python train.py --n_head=10 --head_dim=64 --norm_place="pre" --attn_scale=0.125 --tie_embeddings=true --init="normal" --init_std_down=0.0 --lr_head=0.00335 --warmup_steps=260 --schedule="wsd"
MLP neurons of a small language model. Each row is named by its layer, matrix (up: input weights) and neuron, and shows model dimensions 213-308. Each number is 128 + 24 x the weight over its row's rms, rounded and kept within 0 to 255. Numbers have three digits each.
A block is one neuron, or neurons of one layer that tend to fire together. After each block is what it responds to, as a language model described it from the Wikipedia text at the highest values.

L7.up327:135145112153107113157154126183131115133098122108139100138143092149101097157100114095140089149141157083117132134153168121116150100153136161094167129133121125114183143123130125144086111122135136107116148153131169192128167127097146132128146136136111148095188137095123155093126146129109145139
L7.up1151:085117174102129159153115106136155176174173138138094093148161168160154109098186132122158161125172139139140137176174159161145122103126135137149107139141084154125102111122112136094108146114130092155109102196120118176128149104139128134143113144131124131149137103103170154129128091073108184170
L7.up1773:110106101171138169094119129091122158151131145122153157102149130120117114152146161100136134131147138118142147128172101166139136106137110095114153111155089103163119136135118160136131112156111165105098114131124110165148187131143114110099138112152120124120140156078138140129094144162137154169
L7.up1859:121148122144104158151125127202135102097120105106135086104142152117148101138093132115163112155158145120118137131140143120145135113146169148112110142162137126131125122122152132131110120150135157123124138135161136155148118142102131135141125115123127110103155154148126143107125137123114147096
L7.up1940:109130106130130115165119144189097115128111157092180111100171153093134140132113140101075120156139103156152124127125122145140130080156114150151059170124104131126146145153133145108089135116126146128111118135078126104159160142117114122121131082131105116110148186100087111111123097165105159180
L7.up2058:098144182140122107119110126143151126173154122140146083122136149119134128096123141112175092140126156122133094149129114157115116100133184147151129127156126142150158107095162117088112114111118140132135089205131098131085124109129102099150137099125136144106122135103096113149120140136109163170
L7.up2395:121091128152124091116106092150135142096114184102062106151100102173135082111212163114149112140126147160134115137151130150150125141091092139133104163152132127138160121123132144184122093122145099116090126127130148097107125116122147139127123106158102133098117144109103143120129099168131129165
L7.up2480:119134099132119095108126118149086118159088157090112093152145173119138141139125128128110112109118095130141122148137088136159122087118117150128116187174142117183102111102160121139133092170088165127141134134125116139138176154135129110127121073134104128106147169114128159096129149118135142129
Description: Mid-name subword pieces. Word pieces in the middle of rare proper names, mostly surnames and place names, as in Gold-s-borough, Lev-asse-ur and Ho-ese; also table separators and symbols in lists and tables.

L2.up354:122097140119164116120126117091154131138175104131090131143122156134126113094123166111167124125140143121145117088132159136132122150134094126130166083113188132108132132147102146171128155127125175137140112140106163118137155070161077090119092205129190155126138087136108205154114128147164114111
L2.up881:126102183120143109123093139138153105147135135164115075119136173181152124119160104119127166107156127114092108153102151152154133158113178147082121112150129134096159130099123171116136121140184147123119153142185143139080091133098116043124126122093124151124111095145117126061107105099124137143
L2.up1452:100108131116111142110129142134115147137137123135144099115106122123083112106142098100117157122132121138121094131135125117179138122138099128089182121201116111180144129107083134133138058098142094128130122174125138112121108162190170157161131149169134140137138104183144155083157142187126151109
L2.up1645:105132141111150128104140124074115138116101118144155134124113095091157117127126133088155163121146110112079118107128135144160161113103133143111116148138131127134125114165099160149102112136147130128141125151085102093077150098123127121155111154200184144155082127127145158151102153131110117137
L2.up1935:108122152119166111141123126102107120152107098164111092129126178110142103129132127118103168104134144099116116198083139131137134153109144145137115171137142110117151128101171096148133166121119156165162129141105137116161118124113120152129116139090148166159112136116098112186100156109152131133
L2.up2227:109129124096135132117172130129170137161177144140161162142122125184110093140155149159127145097155134084092073137105133171130149087116115116120098136144136155123124125106082158127142136132138116161162129160094100116133139164115107113138131102117112159161108105113114152106114123143115078119
L2.up2343:117116196127150113129103109081108118144143131151111117162103120142114168111117125119156148145140129146141138094089148113149145117145151134120134160105131176067126135090151115138132078075154130093088100145163141121119104131162120116107109115141134134093143127107096149109147114122168153138
L2.up2365:094142110122127137113170114134154133141173135148145147130120159171186096118144156144156123091139149091166120145134147132119126089129134141064095143115110146147132119167123136127147183114107156154140106150141105116112137114148095116150124099139165133149106135167115155122106081159161140096
Description: Section-opening function words. Function words such as "the", "of", "with" a few tokens into the first sentence after a Wikipedia section heading, e.g. "Allen spent the", "Along with".

L2.up194:110126143139123197138144146153119138163159112168145122108132140151120130148160130156133104124165146074126105132074117137152133193120137121132110109107137178133130157072137159142121115132146150116159138138125103117094084137121107103116124123147082139156086147110110156078156150107104114134
L2.up639:120125143152133175122141148163094140159148115160151112105131133156111124147134133158134115118170154077132109142082106145155137197128140119133100100089142173128134151072125160138117131116152143104140130148130111123100092145121102080133115109152089143156088138109121150071138152105098121123
L2.up710:117136149143123180139145141142104139164156100165155116110132146150124127145137138163136101122165155080130126144076111140140132187125144112137108109107153183129145148073135166132114114128167145108149124143134106111090093134132104090130130121151090145154089135116120146078139159106095124129
L2.up1203:147099166125157154132123146131133161154145102175129120131130149120091124132122145112103150092166141076140144151129146114145110169150153140145132162115128164126129128115130092107158177096140134151133102126096115138131070097138137139112142135074158133172111128156108113102130134139150120119
L2.up1591:109125155145129179128141153165102151171131108167158090106137143173120139166119138149133140102172136087118126138096123121150139158115173107123106113092115171126144155084128154142135141118166141091154136147131114120097087123110110086123105118131113136164105135114135144105122141105104123143
L2.up1925:103120146137127183132144151152102141157136108157159112100131147168117137161122140150140129114164138077115123148102109117135139164109164099130105104093125154127125163079145153127138133133154138093148132150141120122079086130121123080131101106146110133161102131111134147098121145114113129145
L2.up2172:113124137140117177124135136158096144157140097156151106115127144172113138162126146152137126113180146073127112133096114139149138171124164110133097097106126175119134161069147153137118130134147127097135131149126133128108081127118116078132103116145111143165089140111123157090119141111106127141
L2.up2399:110122144132124178122145133165096142167141098165147119108127134165107130159125143149126130123173143077121113136079112131147140173112146106132088103100146189121130160084141161137121128131144141102146138143123124120090088130122114090128110109155106138156096140098130147083132141111106126134
Description: Inside proper names. Later word pieces or second words of proper names, often in lists and tables, such as Edhirpar-atha, Helen Donovan, Granville Gee Bee.

L4.up2128:091104145157169181118155147149091127110129136144135115138112098119120097115140114096124103136145135114101065133123117153164155135092156156147115098101126091129156136130144136131153110130119146114168177129138127117107132140096128135105153109127100093126105162112107137102117153089108156127
Description: Next word in compound names. First piece of the second or later word in binomials, foreign phrases, dates and coordinates, such as circum(cinctus), lat(irostris), September, 34.

L4.up2489:134111122126169152102058115128141130174137142126149111134170122110118133144103101133145187093136164116098130145138138114119142173107152133111082129088088149130142138125133144141148141128125095120127144142130084157149114140134136139091139112112151135141088158158137127102121128120116139157
Description: Post-object prepositions. Prepositions such as to, in, with that follow a verb's noun object or a long noun phrase and begin its complement, e.g. sold X to, shipped her to X with, born in Pune to.

L2.up50:146118146119134129109130089150146171138124103207138153157097144119146126093126114141117127118108128079113133134113123105172129158108141182101137118132139105137143150094146099154128129127120114112126111120080163135103098110155152091092149149105139140160104108109141159119144146107109139093
L2.up293:129081145116127140143128125189182121171143113206129128134119174133108072110142118090136137078155144146106111169115119119162153173116162167153124138133125131127142094117108181143146140132150155124167118125135107120102095127119106110143138128119119134131110116132107122082120129100113157129
L2.up1211:115101119121114140155120111168168130192152137225114116134123157184115108083138110087125133079160130130128132149097134104165167166114164180102108128157136177111124097103127159147163129119151132123158134136166086116091110137140095122154144101101128169125105118112125137104162115095095149103
L2.up1755:108130119120135149137124128169161118161148111213110142105113155156082086112157131105098135101141139134134131152107123115174145161114176200127105145118151170128118105134096160131170139119130125148168117116138129136119098125136090102158133108118138160144095123148139109090145134130126104113
L2.up1955:155136129109146187165159130199139138154156133185143122118123173117137105145110133120128123099162134109094115134129133131146182156116132131120110129111145115116120131133138170131174153133146109126175127116131109133090092121128134103112179175115138127155125128139170135093127099109114145092
L2.up1988:129136133134163148155158105183140122180141115175121120126130132157115114159149129114147115113162123105092131135126087122151163175132113115132088112102126134124117106113114159127156144129154133120155116117145085122085147115144107103156155144113133106144117130134162107106135137128114132131
L2.up2357:133092174124116137133080121150161162167131109169142165143143118127120119069132103128110115091138111116132104149099169120176128130113151158121123169138142136155133133126112137178122156097123141146160154111079134116134100111138098121088162111129113122141109135090143142130156160119127132097
L2.up2366:143097108137133147144139079192180119157160111210121103133112143150133093125130146101145132089156096108130099137119127105166161169118151183113124119124127119112145092124116155145170137113150132121140125134146088129085097106140106087152141138110152143164115092156127117100131136101126146122
Description: Predicate before introduced name. Prepositions, verbs and connectors that lead straight into a named or listed object, such as following, include, with, directed by, as.

L7.up37:139104126113128116136161140149144119155101197146144086104085095096137086088093127183067123116130117117119115077133106138130147115148090108138121133150106117147130101106125116088128112128110130139131105131068113106182115164156162143100138140145128134117112131135127089174141143108103103126
L7.up154:139160129104128153119196110120123117142116156109112131149085160091139092137134117181103125114122149098166127080127130121146118106125111100161137123140153140162126147133146134156104092128133149126131112152144094145123110114138151130133146183050158108154097137145137091123150135118090135089
L7.up644:113097123150150147149160124156117116145125194129161118113114151118142107069143173144170126143129137102111075091109092134107105140118121134121092112130135136146135160118163140100107115105166136112106111139086092114164111158128138133139146177139145146132111146149121091120123148131131101125
L7.up1502:116082158103127142134137136159119127157110153198118136173161163108147092118133103165097121122161140149135123106116147102161128108132114112155123145184134110104115110106097133089146122149158167118123137146125132149139127141158100137119127135070102100096095121137134120147160145105120151086
L7.up1582:080132105144146123128143146123150104144150139117074114136140115133123124164131109177131137128135135112112092108126093127162110113133082139176129162124135150099157130134131141125131111164120162114105121130091134087126115153107140105116141163114108135127157145142118136125141167146127175113
L7.up1588:141105096132157119115134136155143132139081167117135120099117128100096121142146127110129136117136086124146115112160128152155106154118103142158155108144161143111111118142103151143109111129119121125138103098097129120148130152170170121113142159149101132125139115086096105088129146064154178088
L7.up2271:099099106145138187142128166118145131158142115138122114150104153111106066148181135110143132104150172109120125173125122110162160129108146131122177111136121122080161154139111169095133139153142091158113130122112156139139088158141110121141144134138110155109116128106135122088164160110099161158
L7.up2542:144118096091098118171166122140131110149132166126138105120081144160140102130158147124129104102132151091104156108145123121139141112100144121129111121117146116105127115121118156140133145148109144156073093115105115150122070157116141145073163150139154130152153132095135119130155111110114143128
Description: Mid-word name continuation. Word pieces continuing a word after its opening fragment, mostly in foreign or rare proper names in lists and tables, e.g. Ab-ha, Roth-sch-ild, Mur-ak-ami.

L7.up168:116104156140137130145162128147114164119137148094144111127146134153124115119160117056135140104118164090124142145133141147166132141062175137150102095115117152100075097117104145173108177081133154117105080118110135118134101133170118098137119123119116161112090134197119108122111119111145150080
L7.up181:136070169116177098146148127133083136150158167117080138115101136126135088123110132097105173096138141098174120154113158108202151136108126139138122129136148134127119160167130162168091130095146142121106111161107109105132101156151114126146132169091124102124128096104131159139118139121152112103
L7.up726:114129130113120070110105160174125128145135163133116122141121143134129160137117083144100139082156156127106141130109149132115108088114120132100168145132132134110176122101155119121138140130113151117137128122160121158158122144127165083132133109114120144132068102110121103148144103148165163110
L7.up1278:104150186137146168138138155130081144146116173136124152132201141123128134115124152095077123130160060096103148130106106158117130149098121125111161157119108141121104101143142140087106100112143116115108145129123128115133139122148119127110165147156154111136092117125146080106142110151125174099
L7.up1374:109148110101117128151086149136103137156098143107111111116153158113121128074116105158151144093112136114183110138133105133131117121153138124122150142145154134145128113127169131128130097100184134164121135186130114157155091113168161106144184156142165115119127127117155131125120090134148126125
L7.up1437:093100157128120149135139122143131149160127185142142140173100152146117121108120133066131180136190116080129128134171166121110142165072114130093156142143139128121120150155145102127121117100127190162116146144095075127176121123168132119133126127111188134183143133187127128107117065139135140111
L7.up1957:092126116130131122095121149127134131169157115138101137144130162137148131098151140121159115112127163121158159168103158159126142124154129112102138159165158136113155105110128128130111130131145121141131119175131148142130086103131144095150170122127141126132122114189130161146121137168138167085
L7.up2406:132092174131158126113085141121115137148129154157143092129127174123120133113127116124139124097118146092130104120143099146169107173130144147100120114160121111108105153124169144143100137093154135141126089134130141127140091119143113086121173151119160147140094138154112131147136077146102140093
Description: List field separators. Separators before a new name or title in tables and lists: quotes, pipes and newlines after dates or seasons; also hyphens in names (Jean-Baptiste, al-Islam) and mid-year digits (2021–22).

L4.up438:092085163132119135127114142115107140117111118140133138164078142125128107093139090095097121126126185074144130151134149143153143153115153133135140135144156141118142095105122124143130113126158144127155153151113121104144112168154150114133137114092156169162126094128076148085122117118113103116
Description: Mid-name function tokens. Tokens inside multi-word proper names in lists and tables, such as quotes, the, and, initials' periods: William "Poogie", Shabazz the Disciple, John S. Donohue.

L4.up1513:089114144146161152139166104120100162131110112120130131148136131144132101170124161114151145130162143093105085077123120132104146126095127102149147143126102129144147151141122162132133101122103174144142131153115120112137118144123136133104141132146116143136103159108113134099121144167079133090
Description: Mid-name word pieces. Word pieces and joiners (hyphens, apostrophes) inside multi-part proper names, often in tables or lists, e.g. O'Connor, Abdul-Aleem, Huynh.

L7.up529:118100156125140129090128144125164156119143184159130144171140134152107118129136105119116157158179111094099105144154126106125110112087141131135122126127112144172114108146112120150139093083146117111128112134150169160139141128127131132112105125094152145122147129137123132105155103142097134107
L7.up532:148083132121152084107117106126162168137143134154111085126109134191114100123118101133160144130157159088158084103139097087147130104130114113138119114129141106157111149124109127147163098112117117107119132153194124166105130089109129109140132108123149115118117119136105108107128137141165137120
L7.up611:115150138137162117080134106138138075160165137122114121112102123165116146126128118120113142142152178107102101171139100111158161123121126147124149114081155108152132116092124113121149135141158107142142141118160102127086106074152090125141146150163139118101147143095133106100140132128179097136
L7.up875:108098125086128110084141119142119167141151146130140121121146138120116171139121119108132130131118106123115110118137136101117123158086128114110068119123120115155097113119085157131137142104135097136079165094158121110086087108144174130128148160121143124139115116116166117133169116140138162108
L7.up958:108094116143122097108128095143193171196158123129152090098101107118132095143132168115085146126151120128133114162151147126164125139128125114128103122126098136114101141160103152117120148090128137162106123121161150103136114114174080115114162122100129125150087114102120104120136106146120110127
L7.up1140:111114140129147118139097140153167143193156083115152108114147165124133142122105121123111179089145146131086095164103125113155151181106110127127171138098149149151170118110138150139155126093165105211147108104164097091099085110083123156159121150118137113137082128115132114104178110125108089102
L7.up1999:100107136063136122117118141156113127136186156140146105104147164177119162128123061094129166138139183151135085139099133084124134108119124142145115126088111114105126180139119102149145122108128137142152113108137131148147113099140136148135136091082181130128122130095151126138159111069109140120
L7.up2167:118115137121153098123134169114128151132154164152108091146108140112124140115104086102207150072150146143129105147099122102150117113082171153135135152123165138134159138131186130079129078134128150100138074131159162125138098151075146119106109120127145137097119095144119135136104116120135131144
Description: Location preposition after institutions. Prepositions like in, at, of right after a named institution, venue or place, opening its location or date: School in Geneva, Stadium in 2008.

L2.up541:117145154112113125099203125110129104122164119145148119103156146107100137123127117113096089121131120112155090046123174137134132121098138113111085119167131151077133132176130119137106112148168093093140144136121125091152155121133157067101131116114132110143093127145129142143130082157119118124
L2.up867:125131157164114110158189140120084105125113136120168135125123153136130132145083105103113094117119119090105122107144105134119147125144121168126133114050090120152134136107111098153108083137078134127133129118141136235130129132123158169175110171171127149153153107127123127126131107186111122166
L2.up1140:145128157106108151155106135122140123108103110135175124075142137097068122119115103135106138110140153150117152109131145106174119110109118104166104162157162114116127130155104126110138138145130100109127087159130104065100145132160137155152161096162106124135136089090113176131100142136161130118
L2.up1477:134109115116097120102121150120105109145153131151153118171155133114108112137125096175114102133128159110100139122157110133146106116122161146118106116154142171122135136108146158125145131173052155117137148109143107082152128134100183115065109117070117131131155125124080137103118102138147160096
L2.up1572:148112113087139149096102148143114104131131190103124104128116155145125105118131110138123091120121084133139107138107124131075123119114126128137132149094123161156132114178107122113116115177134182100136110107103158133127107181092152133125145131103137137112137144114123128131148168140135113128
L2.up1779:120140135146158122171191117134107096120188132128125060132072132144155095128116121149114131113135115077132132132105129108059144099131150115143080108156127162092108117181131147119119131083111099092131134084152154106138145151125141120116137167095073163110151104116125103097155119143116083129
L2.up1909:161127124100132118138125121126150119166160115129133114138156138117136151119123158129163099150131148112130092111137113134147121141091085103115061106125148119137150101165144131127103148127100125104123109141117167153175129114160119127137173139127108144133161184146140189104119170161190153114
L2.up1997:109155149133135139136185131109122095141159126134139099155109134146085121127120126130093109087114105129150162114143142133139113113077116124100077201127104157086086130105159138083121127106140101112153105108126147041135139092156125070092125136085102143116092107141121120164120163174128182112
Description: Word onsets, but/some. The first token of a word or phrase mid-sentence: often "but" after a comma, "some", or split starts like dec-, doub-, Jeon-b.